config.yaml
num_hidden_layers: 17
hidden_size: 448
num_attention_heads: 7
num_key_value_heads: 7
head_dim: 64
intermediate_size: 1216
vocab_size: 8192
hidden_act: "swiglu"
norm: "rmsnorm"
norm_place: "pre"
norm_eps: 1e-05
positions: "rope"
rope_theta: 10000.0
rope_fraction: 1.0
qk_norm: false
attn_scale: 0.125
bias: "none"
tie_word_embeddings: false
parallel_block: false
init: "normal"
init_std_qkv: 0.0511
init_std_o: 0.0511
init_std_up: 0.0511
init_std_down: 0.0
optimizer: "muon_variant"
learning_rate: 0.00709
lr_mult_qkv: 0.5
lr_mult_o: 3.0
beta1: 0.93
lr_head: 0.00613
max_grad_norm: 1.0
warmup_steps: 200
schedule: "wsd"
decay_fraction: 0.913
decay_shape: "cos"
final_lr_fraction: 0.05
batch_tokens: [65536, 131072]
max_seq_len: 1024
doc_mask: true
z_loss: 0.0001
train_tokens: 497200000
max_steps: 5080
dataset: "wikipedia_en"
MLP neurons of a small language model. Each row is named by its layer, matrix (gate and up: input weights) and neuron, and shows model dimensions 0-148. Each number is 500 + 50 x the weight over its row's rms, rounded and kept within 0 to 999. Numbers have three digits each. A neuron's up and down rows have the sign that makes its largest values positive.
A block is one neuron, or neurons of one layer that tend to fire together. After each block is what it responds to, as a language model described it from the Wikipedia text at the highest values.

L9.gate95:538546469471524479502512433506480571461503448405482529470435468509496497560525610486529503467615464524557515531553542483423498495481507523511515509494394482431508491538493498477487518649523454447525493565498477555550545410504620582524565418538581490511495488488433493459451550488507462483501556510564545465477454491470455548495516477435485428426632518488433502571562530455436465468597517513557489478480626441539504430542520440449551416526472612518
L9.up95:608495597499485492575506529492453503434515445534443538541583423593590465491379544545457477427567553467477510544550414472534558542480505549562464475493490529494533474498535525423476505504482561517574455468563592484448570494520480514530393450362554545452571493542418519389455447397454515499528492513459515370567533516435523534551508491495539487445460541490442521438491500551460508485504471514498445574503538410458459491410491534452539503550492459559
L9.gate430:586458461534528515556450401482450483416429439557487527496400484475416475630584487516530400534500497484430477404498462551607509531511472431483505525575455461502523510541420422479405523555465457429563465499546544463511508506463581449576603412504522451497438548513491501456508545486507537520409571567568472483551530481516443585498485533548533526475473501369474519473472545504467477545499393481501467469471483488455527496584506486477542557496444499550
L9.up430:524506468524453507569470501490434516463555435511462528528430491551466429560467526485456470452563581427475497515518551590555436535492454599499500611447477487488519507458492545587465506579479441488479486502543534548451459446557599443484503407470478504539402564518432507528519522570509483565510507486568544479526445455460428500480528387406482465397573499499459517511505474498461561539518449460514554488480528588554620424488499603532481467443569433500
L9.gate724:502410561464501545538575357452614540478532454575493404467441471431508481437520570456516522450479542519532531528526440465442644493487504493420658541549412524424548517467576453489508563485531459576548490501502457497491598414474592528524531460664484432489478467502525470551462492556491502460476459528511579457578517578432536581524550498505482478424515558428500410474499420526558542440513562472534403556520546505431527489512540410450455516473539560562
L9.up724:593546517524539459507495555523537551453572500622541457482506562568551520544605485463482480500493576531538493518541475524422584503521525465448443484511503499540459469534541485484491489494500459500463444483547528563481465457513467510600479489452471523526494388495478487463415445467442518533470533514524567507474620451482480525490554438479503427495560537596584566464535482505572568446368423506523455524451517447438478497432489493409401471533495582484
L9.gate1104:513460509530480546610476495425414412492534491558561482517487495566537464490489532536576527433420534425377484428463625474506581512487559508537527432586414497533516479488486580534594529493517455585489497478469409463501504511524461469588539448579511501484400427483514470408521498476384539461499527506585485536402544424541507501488495541487514487552372555513530568557537438525487501518461523455511571481613455539499472410493469519455482432411532583544
L9.up1104:426461539502513603440580479576517625495514556462441539458518464493567467418414531443379526516487466532449536531373449538463507585517520539511476543502564495473527507526507527431445588478522392503573466508604662503415598392511495456488527523475500417461536583481521508508528544453486522475409477456434511519565498544554503579518563542500536419440498433511517634455473460543429588520494479504593502417555401521565480465510513425481529417461568509445
Responds to: Tokens inside creative titles

L13.gate20:459538351524429603561606485512580527519485476515523528612458609496499547458508580596503520553458522535491525494619655522574514527484520436502424487539452431544456526456497511520470560504470545559496547512470530536579495543464567543509510465553533550497529532470548465500434578460441578537576545608437485489466512475545532567552505585513490535459590467512509517432508491512514446449487484458461518592473458530484510440546525488525485539498499594475
L13.up20:521551435555524477504574474528502502574505525544487351492583385550496442473507518497522563487555597555528455459532477497536447405484481585545519561513510526463435527484481503453511476513527488475567475517591497525526461544481487452428538455514458543553510480416532432492525515499525490488511547418420568486598589472459471498446422564515510432471523477474526437494522413545578563498517467550470501537471544482584558537532538522561495491566514504444
L13.gate299:470448578592510477511535520514510455470416509500506534510524454488538447425391526519521385515510475661490529503505529443493449517447523533404484481495464495442575473648498492486553436477403466424400548485446535482459492449522463578510468573524486612478470518529493545492472571462465597539535576572458503480412514440519526484624436526488492567478519543401499586435464511508556520530489516579513577433489513481365532498520503512484507392532488581493
L13.up299:484456488534553530541479464496541461591505467503432498489419466507535501506538491403428405467506571576499481529459523506547420425521481468571530537537457540545555579498502449514522413490450481560432560545494551412506420469507454486420626583466579547472564526479389550482530602492440448500511505494515513491510587536473506456491426502421494525502511629519552479474528373513581475475521474468449532544504516528523471397490435439582586500491425538512
L13.gate301:440524568435515524479501527544517515559433450526451448524528520446517579548504417525475475578566552492534556530520576469564498496563474469470494568426609451465506498502477652528525473501496504452360475506497459479498537496505523494492358416467478498533515420538504541491474539451466490548543556520515482461558540515420511594504484410488500567417488440454450550472430502460509518531458488557505582431553497458444527451550483511583456511470568487528
L13.up301:436558537471483426515481550573458496415507526556512525614523551545476531561561593480536430581509445486464425576558511427508487492456486517462455581454516442473499565420533557573535455492477450414482549490430508597514533488416532556538520524559436525507532397410529467470437465599544417491551555544496528525488386507550527528590479455503503414480447431492571525507539492409461536564576541491544476450542552531463516465577446500515503548476470527536
L13.gate364:525491505459369487491549544510531523516524479468466565607437539473486530566537477533469440503481492547505592488554517421519435525463392462533459464515591526470627545579492520488591422592501494442463489493454560451574523535432524459472452495521374494470526512571521480576486525575496510515511535543496468482536480469506453531466487471549465505478544467522477535476556417461539494448497458576434479551486491510521483475495422501606527495529389465558
L13.up364:459483533526504484470478554564608544480516484467525430563411455550503448505506508480498455554539491495544520473590430422550597479516450488519476544515528505488552520510466472518601522474447522431469517474455464597457525570450531520514548469503434549488550406425440404520494502516485541549545534516561463516565499451459385534489507480480480506556577468526510596575429377451534488575459513582423620488441494417476551487587416435600553459557470577464
L13.gate444:455545579507465478452435406553522588378544420506510467558493453481567511449396490477507486462514436450455532375435565516626601464473512421462431514491565545541610409458516562472524535467542541496395471541474516458512489497465461427452477536493380473597525584556453476520540587388537456544480458523467478509529527337577560454538512505546534505557524515594482558517596521439504474440526368426539602477511441525569543528387453453516421542456515396570
L13.up444:486506544377471487480423554486560549441469469502498545541531492420528614532465528461490504495466536426417485426508470502498458449481476445477478569414549496425451415497499561392546610576512618545516503471502489431447463449456423446450515513538441441542605460547529425455523447525499437484517525450473551607617581498543464497515501622515454431477467497475519563500546436526515547549620417556534531562457431496465544502530440553505480550462466495484
L13.gate480:487480423518518510565499393500607533486434537456438503488362508491482497549572424584468464496523551506453506524549556435520525449448421613503576522511564497432423433494517467503584475538519490475414451530537557456498448517552584537535568522423497486511438465547554522485502500535412517495466530512561468469521434487527472559469516486496463447549448498523453435509582433537462486439548426477494512540462520465417589534532442529422522509552423463506
L13.up480:527500527543462526573475605522555507434528527551503526463475514493486622523544506492447439450499531510487410490516516530438546486444525504487518529519530512518581428538470519477557455442488525488420389414507527538488473478573552481526545489518496447489436518453477510499524501571514488503603521582496452499559492511574437519430503556623506517448583487443474431482459522528531603473454462550491512530505551525501579616480474457490612497444557573592
L13.gate491:434630492561616487456441506516471496461489539497612549520477500524479469510511435511511598522461443433477480448444475476449416509443487502457437484480529506539534510558507455535566482503480500442470566470491485445481452530522499331465500469491531555534539466530519581546512458441496544437426501563497478493540498479511522435518533407541538459480515528503448552499532521584526468486476518527486501508528499544541382517471534428472629409456504513494
L13.up491:494590479508443383566518476486457503517534521424493487471512515507484484556408564501539515527442470425496475417492513414472397500516514443563530521515550502530509467497583490533426507543570484427422529394473475591495335423504489512564417509422502499439474520547480538483547526512502584507424523522450422459522533457566438426467553463482556475457508472475542572525515429506511485472483523568448525527502412535542507547426511544484560539530471575479
L13.gate497:439593499558469471454525532589525489515548425437496574526506455386528519529493467514507463467486568518547488465548487495481519480529481501433472526368593485547509518496442467567397421392520451430467524426549534606443434468592526467529521536521535495456526417451513555467554497469511564659496469524598414404571400474536533504444536522560464427538457528482434542511609481494494471501435525465499512439449522445512535454542519550474585516513511487482
L13.up497:535490550463518515475420593507436459485458508507464475607490505529576534538503471463519596426448399598523491565543472516503520468434534498480501472477469473428599449418483473550454619515531428525452562457470467477477567530549510481508443498421520496508557440426440498447478524516494391531531399545477457427470527527572505411541469601475486473465419504485519463509464490521545538479428467534468530472535622589503465666443488547558529483518420615426
L13.gate589:543475522503445475499472501396550497534568562490483563586523488461488554465508561621438499497462506407456450479502542522518513456521459444432542610437499487541556581457475511444535553524471552525448470514521363480520474523471557575462545586455392537506512586423553459442502498517439491482462519547546533497483488448519487504557511462507433458492528516562501560552469509498531463594498541568473508387483557567548560547450463553540426524397355593502
L13.up589:524536459499456453498496563491494532562468502474539465565538554509547497517497564680577485538487570496508510455518557598547478597479529479387566431527480539460499435507583556473478491608442507537483483525537457431471478403511574573458542459507548523569552453489609437595486551529411498478537566476547546479460508466501538504578595496474433513443503434519551455462544539536497553543425441510451582453382488556556533491481528497510466580481413617439
L13.gate850:522500485497528470502422476483530524550489507579458503557517450514570478547481464589523477443473405458443526468511502429512516489504508531519527459506479487445519527502473465620501514544523440458602435522468488542485423587419557547512472506477500438498463506492502426535523530390513456503417500468499471585441498528475467392528525603492488435571484585566426586587537482637428406487534502503466444464509559500503538443484486539505463450381590582451
L13.up850:531526504564444519456495506555576447476546514447534497590432473525447558425515522568540426494427469488545553568495475484392472478437485567465510597490449428427639547577435501474468547537501473517495524481423512534554460441438421516503413601522458384457555583543417571468430554481446498477487461485500534468610535475437460549541542519497559508462480506479471562403619618541519469538461450551524513445508508631491502442493452431559381407450546562518
L13.gate854:492460456467426459484559514531439544541570582468419473519479577559512438486505490592488504561553535546467485478508511564453556431545576707524479543447488500387542502449576507380430601481475502492539456474460527501546456492525494486486460467503554468503536525531523461496470551530404551478502479456478480424520452529473535590457453529443509482474530433580501475546499520488557487502496501517536495437464480470539457516448438359548476513565627497470
L13.up854:546538444506503539532545612525532512466465407465570534490435451481439433522492449504479518491470546440457507530532560507544570523470486566489436564508465526450454453508487513526469493492503549447507596535424461530501405523463558471465525480473418532573555507484433469512464536472564510594539510578565562602496541561530491541579560507534463525589599453418540427500551480596422473495501503555546499507560483513580506525461506497509474504527361475500
L13.gate1057:468496570479544525438489484502488528538516528560460458444462544515490480508627571469433523455540562508463578558493532526518536501508556566435533436483504540438404570544530564464580538540558604507570569536452457462551568436578416532493502486567553455456524493470516565641409513449394507562484544568550477492512522509552436558484472610530413527472420449554641622516467524481488441472500464437481519434489505543562420463464457499539494515414401573535
L13.up1057:434443458524477524519505526534591567465555552510624552405491466450458496543595509429471468498494519461511487422422490493489528476498403456506642452500503480475554519491463537529501531537461559537555503437540466384528428584540586486482453419468470498503456455475458538615456469431572426394547407529510539484435437551547369495433485600484541528460527496461468528551510498498506455534451577494438413473488453505514488419491430464425593536541436479501
L13.gate1068:430361432417540484514459503561475552441423503561513524549434482477400462563546521497537458492485463529478551444524490518490475526521456425515482477546483449485615474538549495460479507558540517540523444516522413528521470524513559525449519523480489522526477609586402575436555518467535481455459510486469566612469494433517471487462432520491455497419479456456488532451388472457487487551516356574456477567461500564503555455509520474533485451488415538525
L13.up1068:452449542531514531452482514488486539485581528492570488555518545522577490534539544549425565486526533454517481492536553489519453547397550540512468527400513575459570586555558542427425536517570528479509489486451389562617534581498510476528592461440467451520543530505552518517506435521527499553490457503472511581491483495436452569520454490502504547562447605491490539523472518588580547503556511532509516514595412522524497426399406438499417540554508517581
L13.gate1069:468579436502468471589491509591561425454457595409399495597497583437552458477415516490530466525494466552455456458536485500462481559613543536534589508602620495617543462450568610514509503465456423437525509473435456438565535502370464506470504482431521497496554563566512551475529519482529458517449515552556434501619537533495496470429429398508482558528516457579502489539399487580536426469546479527465544536561493439488480569479437432497598524473536524533
L13.up1069:569515555544555494546487522538542428520420541542509469541532475460548560458429497524550489537469458518464496474427529575499510561550549530482482562516412510594446399483480549543419394520505483569558368515544351439472513583482553499528466483504413540479578548448503450498466488523577436463456529557498552554553535462450471433468486500503434588504504409489519455451499645506492492524471518525546530459513500449481471520336492541483629535580453529452
L13.gate1152:501477503517530417611451507462454593481480521498495459507461492466545450465539550515417519555488490524454451504562520480538482469506487541465488479543643624456543556483517468567483417487480470515609510532482540449414553559556488496423446551436507518502582492551488504415472520573458541530502441526466616501486506539455563520521501429585442476463414448507447444497540549492516447518454522495491501505561538544507488499417432554472666476472530501464
L13.up1152:495429391487440525497466465524527515571576447474447450539474504476422534507528507568549333441493513493558471501565469499482562539491469423505398562532527487474445504530460532423437503590529514406400537549425462476542544522569509499440507522481565539476485470534552553524533584385454594446489376525539416494524569416505470548426572498549505484512474508448478533563484585574431429484543382451487544531555527480528518475505429550523520490447490510487
L13.gate1199:513536542418525443425537493478571489568533518560426418581453488414529503531525513475513525498571444443443532488520486442557546613545516504508518457527489419473468520565537610579462538485523518434557567483518451466421521561542519453504407442493510481539505449418540423474480489487515478557488503487432469506481453468468544450582502500491528592532443425419470485526492489516508451536453431548506479430574522394470487452501441513510423455517432482536
L13.up1199:489432500492460533508445478537575577538496503447437462493453482496542602443519536485449543508464521514441561466471503489503480526498484463490573499483519493470519543452493493526455491450538525467552505444519413599495441493519492644465497443546500555497539484411455485512541480462492547488519489432419548631480550489498553503529477412536480510478481464519450409420533424510565443525508465609523468472462443447501498403432468509487549580491480470574
Responds to: Object noun endings

L2.gate64:455494491513506466467498537448463516458510458516553551442446418421520571484512465538439542569520550543469482520428412487583437523594567506473487504442482497393548508512471534399549498470573439565469480463550459475557580446549569422432485471318501548531473413528424514545449502531556540531487486419535459448501489455668463442489496444530496491525543382491499509385475502475510568484539526546402422527440518405533452595449464424532447417490513434589
L2.up64:480490465428470465493507500494581460513464515509545478495411393565533578493604434539377578474585502469493487510548500431486451423532551471475455448468515548383544506569495517415473576447555486483498581537417482441529688468608564437432529454381506484435464402507514538521479485477485536540446527382522364516465478505478416486452591413548457531487513415485496540455519480366389455479527513493401424593450601512494576565534497447483460475461455483511
Responds to: Pronoun-shaped tokens

L2.gate821:449478398532503468539463516490497534512493532455604539519415541495445472543508453577479469516577684473515601506425476513480491474577472523577547490455481534475611505590416497575518558414564529494499523456478420458416500544454488500421480509521471510518558548487498486466461545504499430526582489331525458513621524489540551551465462512447349541503519417560538560597534534498524501424479504522545526506495590462450489522458539494529449493463521521468
L2.up821:536460475532488542579456469484510486537488580490583617447489508459396478454493510556453516483478610457459504450467589406479518542475464512541457507460440502503547493463502533609422491434529474506571469530521455465447521513513459460469477481508522546484570543481549397523453516522533523505521509575578403376533537412485496618558465527422464477501520573568499537527566480431571488523454508574536463476516582438463501543532562577424448549449577559578
Responds to: Verb inflection endings

L9.gate5:521493528501655549456507468444481490565553481511466524577478467477543431529459541520453509552481524444499520407534559406448495490531461512437529470507629487475498529502487644543428549469532476485458510522488413487528435463445468521483499694592518540456497558433555477458521551544556523467478550496446506509481548479579518407526532524496523429479453439517630619538545486585582421463542507562537579448621479474518486408436555500543476436534388598497
L9.up5:504425502516482540468528555500547503521567438437550456497561591556492541564488456538519508492529473530495493497584389443392388485500473499493495435538474426534482520510468502443569413548489533540515585507521499456522519531514503479470512496524438479488481486416506466484583536499431564484537555453452461451526427561540549500605601508504575530497469439520567465439499483566424480550553454588501437491558491504501407552505496552614451521468531515423
L9.gate167:588506497547518428501460500436409575590484594594431502519474444467510461521461529542525446480504457500412453442490521500508557404560427448413527585531520440512582547557535515575492486496509404474519445404439456499439558479433501503381516520436488531554608458595446522497508569448499465463466463442519452527520593484536558400538512498452479544476576565527534492427501464546418456465571508519596421549582561495567603580479458513523472457563509451517
L9.up167:513457445563581491485483431425542571383503539426451498528522562453526524576498560459458532466475416527495457504450508517530663471463559408516486430528569461437542474516438527534572461611482487511474450526451555544522483519544514534573490483527522467507540541454429446507478490570511457598595487556483587529532510498472431595489387366569499511494544481531498503549529507509388372527523565504493589552521534456470471558497487488528405444465466522486
L9.gate883:581521478497498469432530517458459478421513498514547542500454554465578543469508522470466427451473528515483447518532501596487486541485458435437529478577583518522566468478483473582558427542497489472542568463404478477470485463532489520419416597552482558547451418518458508487488534603468441552462498413504527463486580465403533508509508524511518587469470556506523482535575494682525505467547466520472570565555543505501461560459517566472533524549390582521
L9.up883:465498516525498439439519508449538549510431495473454489552434480371463526550557538543434467517506484515533534538565438478552564521554518477497593511500613504465553551468527499367426452464498473575532539477603438526471500470445543505477445488574475605523574492368425430483520447484609542518534444521551460435477485478453464421539446465445497437512556398542542456558498421449514549578606457406525524630471482479530401530602460441540448539520484457460
L9.gate946:506452571518478376555565499489473519542435522516506468555469545526553421450434519663432521511368449519485549510542532527422445570547503488451398457450515433500493506500531511500499505476427446506520598461443484400434511524411531419549508530455493454567541511479428529496512546560447441437548539436475506527476534496525519537558518495504389522430503434512536510515392440422578467540460420501556463446567574591547523494455442452520481475451482477529
L9.up946:542535498463535511524582524468436551467415580502496427567502515397565435491490544420442410484573433577428497476606583479556473519547493589480509516530548454551548431501451526447535524514565486480533513573486424520491512525373531481478453561483472464573566572400522522424484546496439526501532540558473518577578463390501453464518458448448509458535536358437404546590533493451495445493475439481428553494554458447467600459474494539555507525496462661491
Responds to: Repeated entity name ending

L13.gate74:406469495475513494528560483480487545492543492490468562432459600395417450545474542490555569475524433423498489540496454449459522501505540542564510523388511528613550456630502525521462478484516529579508527504500486514503490510564466542496519507505535422491606478495472444475469532521510570545514382526524447450573407607495505576452469521555522506448567523511535525479464603517561535599506497548545510499453467472501519481543496593540451426430483526504
L13.up74:452440546536508484545463490549537470475459465432517480454410585509503429535454440501488498570462563481473489464443493553437455535407610475376548519387454592507571483531539464529461486441445486492505553482463518403459509496660525483510576451458457477553582503514553553483472425544530533445491445425492450539517520530405491462466451467469497423485479539529518501478455453373585493449556530592528434559499501475466497454434540560427435494504538466375
L13.gate80:520431561427493509494501402510488591478589506483530573479545572471455477424425494481539487574404562536575492489587453479559584514568525514459480532515477496472468536493525436432510452577565385485455456545462508532576534402413466523518561480580454525486459619501428561519496455473591494538567556494528492469629450535507440479564518529472521536461520486506523532404462479494500499459542533525518485525434439524463481453511520426546546465535424504556
L13.up80:465510550519512497462488546465597466536432561538458405541578396505472540509563534524552478565484537385612452599525449505489501565469517541453521528500420477534494531464477510462545518495498545443430462549423417537461548421547485451511471524539494519426536472472453558451467442552513509462557486536461486491476486538530385499544603599567418585570468503515551571559503442467490535467417610513567470516488534566520493477527570585482383546498410532501
L13.gate149:400486427491562507418386533526549444492456581536541497487515540502460504540494495513481521514450477512493538435539504461557425533517527499529571504429472448562510543455531493563638496474556553477569522503466517474455439535498468570527400531486464528494440541579495498511439525505399488488368458598575492453468506459581495583540419510488531464461648473394526572450491549477469493522537487535434490408503497553508525556418513586517439565562530564421
L13.up149:484495449509542591447542494430454493463554537535539454523454469507451577443593520527474504529500539539435483447511425600527465479496570430496525474552457530501528533502441496507527422493484547436557495556577438420453494606518506498405482573466464536469524515519506573518460433452461479523492480560483564511525529516483444549438412536502462475475604487457443477446508516495430550481476417480533542428550472492615504547454429483440491539487508518436
L13.gate277:403528488562499464589470594513498511551403517536478483496489477486544530548514469492439589572523465478526547486463426531421529538559514501512535556566509419530511495520458392412501505572562525440473436513538514456527549521438535543513578421491501458540519418440473461594476410538520571486469510455417427522555472496583490405464525549455379454528532538577525451480459524518536532502452538443435480469479517511491491344530538395523459555457587485607
L13.up277:456447498500526502549531502514466542479486486463445511549406564491526550528478498544507606480508538529565513465450453547450557463494497419430568465540468523454488519521492457541530424479551526463606474379549563495522511496544509483508583394615475520531512468561504517507465443473559547545526510394474478491537644500400433529470539431509520370528530458524566414586491485457513507528506507483580559482550547480531534423456540456602437573397536564540
L13.gate434:446509428600535522516585490543468476505565564572465401563646469516435508538448493567568460478476529441439606464516510443495451581472579615471542476542548469473458443545449552490557570529481558516466346535557435459519582475546548476458551466457477498492490495537459545371420563525475583517490445476449540507519528478522559519496450568565553537490518474519572473439332557521452486569529547525473496547576515492553459498441504524576547560511426457525
L13.up434:560508500590525587389582536494563454523591578473568457495460540530541487490470515509537551461477517447503543385481452452500410473567469495508534469475494437542539516582504435514429527533518412507507414498501569549459517449507477512443426565528423477506518490500463551476514598474411536548461550483513575505476454535547490464446523506575513561557538560445464420504544540452509567516482432544486483454595542505398488570462438557462518463544547453389
L13.gate448:516449531450513504456521423461495551463535523521478515503456499497539485533485554465539548614552518466421500426567509567541526470568404494497453573485523432499508409518504493334503486585591534449624470530484485519413602485484496511513538465425467445483356474425539519498522491465604558566438533525469484488573481424494434526505571470455525526487552514489574458509482525470426463445526385513570557476623470516640443460431471371557466507468548456578
L13.up448:569497527487472488578532478395488506490504502520537472572457520403414453482629512399471417476562524474518512593631497581506562576565438498501562615503557500575404402546586531449506474490545494548485504477545525451461561532585511562517412463461524448508433528545450529450531580450555506537528472416489521470534547471538476561586490500482584432489543460480543555415523508508508481587539486435498502557514466488539541454475513496561523604474552570510
L13.gate453:535449501454544536523418519468526528494559534485490460438512534550546564496471480493517487466524495453490492517500462458471492390517481451496522482452487526502520529575504455486394533449452492551524529566581507469539520504511561580578520577486560491464406502503557665462400422483509502541529500474486572522595474562523519446471540524482492488551564486508470603465449603414413482577516414529539485476512466471421467486453507577443593480510411627481
L13.up453:509525521513491508472423521416572594536474486421536466513533497410492501499497495528498466452529576491478531516542471482397610472542493511551435598531485561511481510437500567465486529511496527505525510466469563648457520492473525494545432405458499531503410503499545579533526397539455444512546494475500604491499576480504430457505606546549517494444464488437468494469403516406400544514433585627496552429570497413533503440524410500532570459541584573594
L13.gate470:506469476483442548516534446576500530463579499496486550479434580482512493468483455543482477507536384452480492506566507429505535460505554538535578510491476455469472448464494514482548516511502474473502477605577453379488530490437512539477386591506471409477516477502548514430510465511523483513514415568500470455636558462500483547429443602489548518568478559539533517420539505403430497518481412461478446478466548547470433514443509485465517541495581522477
L13.up470:468439361514504546495504509485497558511476519499470481420440611522478450406486451561528490517490484411478538545466557415480491509579574546513521486487445362520567492485502576471488537537469526508551391513477524480547499557595482459369518541470448516447499559498493482552526449559467472594449538494511465545459476530400417432518411454421547468659484464450534637544514553508587409523430508575430446493515410539490545448573537546451572572477564505470
L13.gate502:462485462537563509620513528594486478533542474605501508534483512413549398530485431475453547506626502431501501419588482435523579498531489533494619559503485511520513527465560357586592488556570499491572450434553441540462513493508371559432528429442521503498500509586429493462448452491471480423462556531425528490543390467481480378508540512490456437586443487529442562421468432415513504442437508554393471589583542483481532463365482535460475488475472513479
L13.up502:541499389609423493460542523543489433494598440450541470496472516512480470490489461519480497365514536451561519402510476458563492448571467483514500421522568503457497434492516428465475503388569460459605530482531531541396523543600440535574540470498501403429562569551412576454444506424497493464604469587567439527563560463522468422517500595540565484519464516471458466483472534417556522501506577464541533470499507564529445502462389409464501433463540566485
L13.gate580:473544559453465498538474501505474525575599478460498501546499538481479431577516507486466455432589530514497428597526503488378490484550554503526525476556557526472461553446539507483375493604556538447468435548449540423466540407486485519519448431496421509511459427548444488522432526477583490582423458519513467350403519454527568550457499549480566396556455505487525565482525482543397408481681493531570464484559516493608448526449516515521549513543557516417
L13.up580:549588531488462446514514496507433490467537483448524503488531416542554492551513455500448514552464503445535570558581548477539544490453549496553448574457475508489386483555374490445413461528540444626571421536354572468425466475454556663529523522500583585437505544548504600473419458479484536558573430459468559496463566445436438587538567483587567510451443584471522520481486537417561531494518468483495495438483523505450559569557520487428511598541480538498
L13.gate581:483484580463583452553470530490593529536468525524519485556538467397482448492551474414489488405479509458441446490505457503521518498548496543524492509480425453435492560513489511416453511398501463540504525457540479526501500478540539494573539482530532562390433472528496463535485486487546488501552507454507549584627504518447487508593407567555511415540472473544538547474479361477491536544463525489433477517511524456589513582477539585463507589550524581450
L13.up581:484448497544421563526473511450464430509517495575542447519394446539445400464580543549449563477455459559490460420595525419553485445596493541559459558619362499501426494551505472398501441521581490481485468465451469502412552483545594525511554445467545491477362565604550461522565421663539520493446615464522466520525557518522526583557478498570539513517541432505521530491461575467501540463462456554487561507567453521567509485419538565548555415528450517488
L13.gate838:493412475513491567511429488553502422503530475510441454467487537458525463477521472423574564525637505535517490532494452450447471451387515377441481538478566419469476521554472547515476516519485459440549369564437539591416469489476582556542492446479524508464506513525531484483618461533526557412486559540495489487498380427564483532506426527551431477553515518497394554498404518457536565519453538421587629579529570491562490546587526521468501516513492527587
L13.up838:497463482450505498564485493471513479550496634553533405377576586534569476469392536533480478474567448491442507437436448481513485580588458547420527506583503491502505558535408432491482585449529525522463552561479561529529628517460544508532435590545421462486423505477529470483529472531557410422530537430414527502566506520494468480421511579399438587560427530492522534423462506520491496517486590404485519413421517530602458503508470367455534449430497545583
L13.gate1065:531474507474457509539413479462512536510558540445470461475514488480463557347538468579533520565480514480502439502447469562455514427479488480425488518471483444514437546472397411498516387549450504450468491454578469455523496538542463499502507414512522503557467552462571532474419569513538519458527477531374520487569511459472562535515490502467532547467583494574519490484507543432480479532503473543508486428495465515437527459471453429461525431593488368549
L13.up1065:403385474573560426526487609447542537402535412515466540493533512550455465534569419624476473530515472479488422506451550530523482527428410474441473530613471546427481473505458362541535564526514419410548425562500459490464459436537545480536577553434502473423480543426512609394584530539530472493467544456477473546581535519468598542542500500456526532389469543428453512546513483537495529533509569425381499534479509553624521517483484444514412405448404483465
L13.gate1099:377441564542477452512485506458535527533503535521546509504492447515434539469502492449544453430517495474586529546465499509541480477560478562457511565480574503595458515589441494401414502545602520481551447494457538499474433527588521573558467472560506461366549525565466623466483486452506620478482457658478473499581552482457581446450498512536530536528587519503551507387516513444533426522517531465569582454520463471408570554451604439458539462484526569487
L13.up1099:444496566408489445470473520460540522510514490596478530594472495498614569601543473489519549589527493533539514539483504481543452555482462470546459473528489432455415513480419574537551527427599569484536477494443563518462601476468485583482434468494553508420472365544535535558360517454470489491525492425432542542473431457461490461567476533521428503560564581407548546490467458540557387469590636452504416550455505548462574474571466526531449465608562468607
L13.gate1162:564483550480473435510384573500543474482472550527573471444473420631581532518541445600447461405492552481628557494539464525528511441478510481555535468504492518537482572489523484390504522484489451454449602522455518414584412493540557517531516486504503568512552519481582458460441507507527546457523480409471497529541569397481533506496480462563500553485413590444511549450450524563481473508577527520475482531474483441483565471486557519577584443521493496563
L13.up1162:485401491467506472551637544548480480571472501452522564479558465489601529437467540600442473527461439565478477537542488514452479430444522602527527538561494475512491556575435375491515536524519403503461385476468581477507525560442506601525493482522512570470446493428494525475400475504472450442572486611407505485576499439459433575501495524582424521504380564477532504507536526473552532526468425489537570473458479498465490546415524584458483453556535581567
L13.gate1178:536548553435511473511496524474546528478515466513508522526540465506600455571491460492428476596506532482514443532557414530511552468504527514496489500435511504543520561456547376485486399557534429505506462572468514429449561450513497513490495506543474518458448479532446474549477488540468377515487558587478440564554549547523559583428414560438541503464558485516578516495517437396460597488517457490527543504519487499453577501504462475579372466498533472468
L13.up1178:499479497432509543590481586594464577503450486542512531540563470515505450439476536507494521453576433486472500462468554417555559469577506490486399541501519467473436595411492476416498478468511438536533468421529532472534617483543492531440492485551497402566578547487455541549345549475565479507460471465474476537464582502447525544506465516469516560453504532448592552463527522430556500442548524501510546431456522516475547476611489524493459480468531501418
Responds to: Title-start words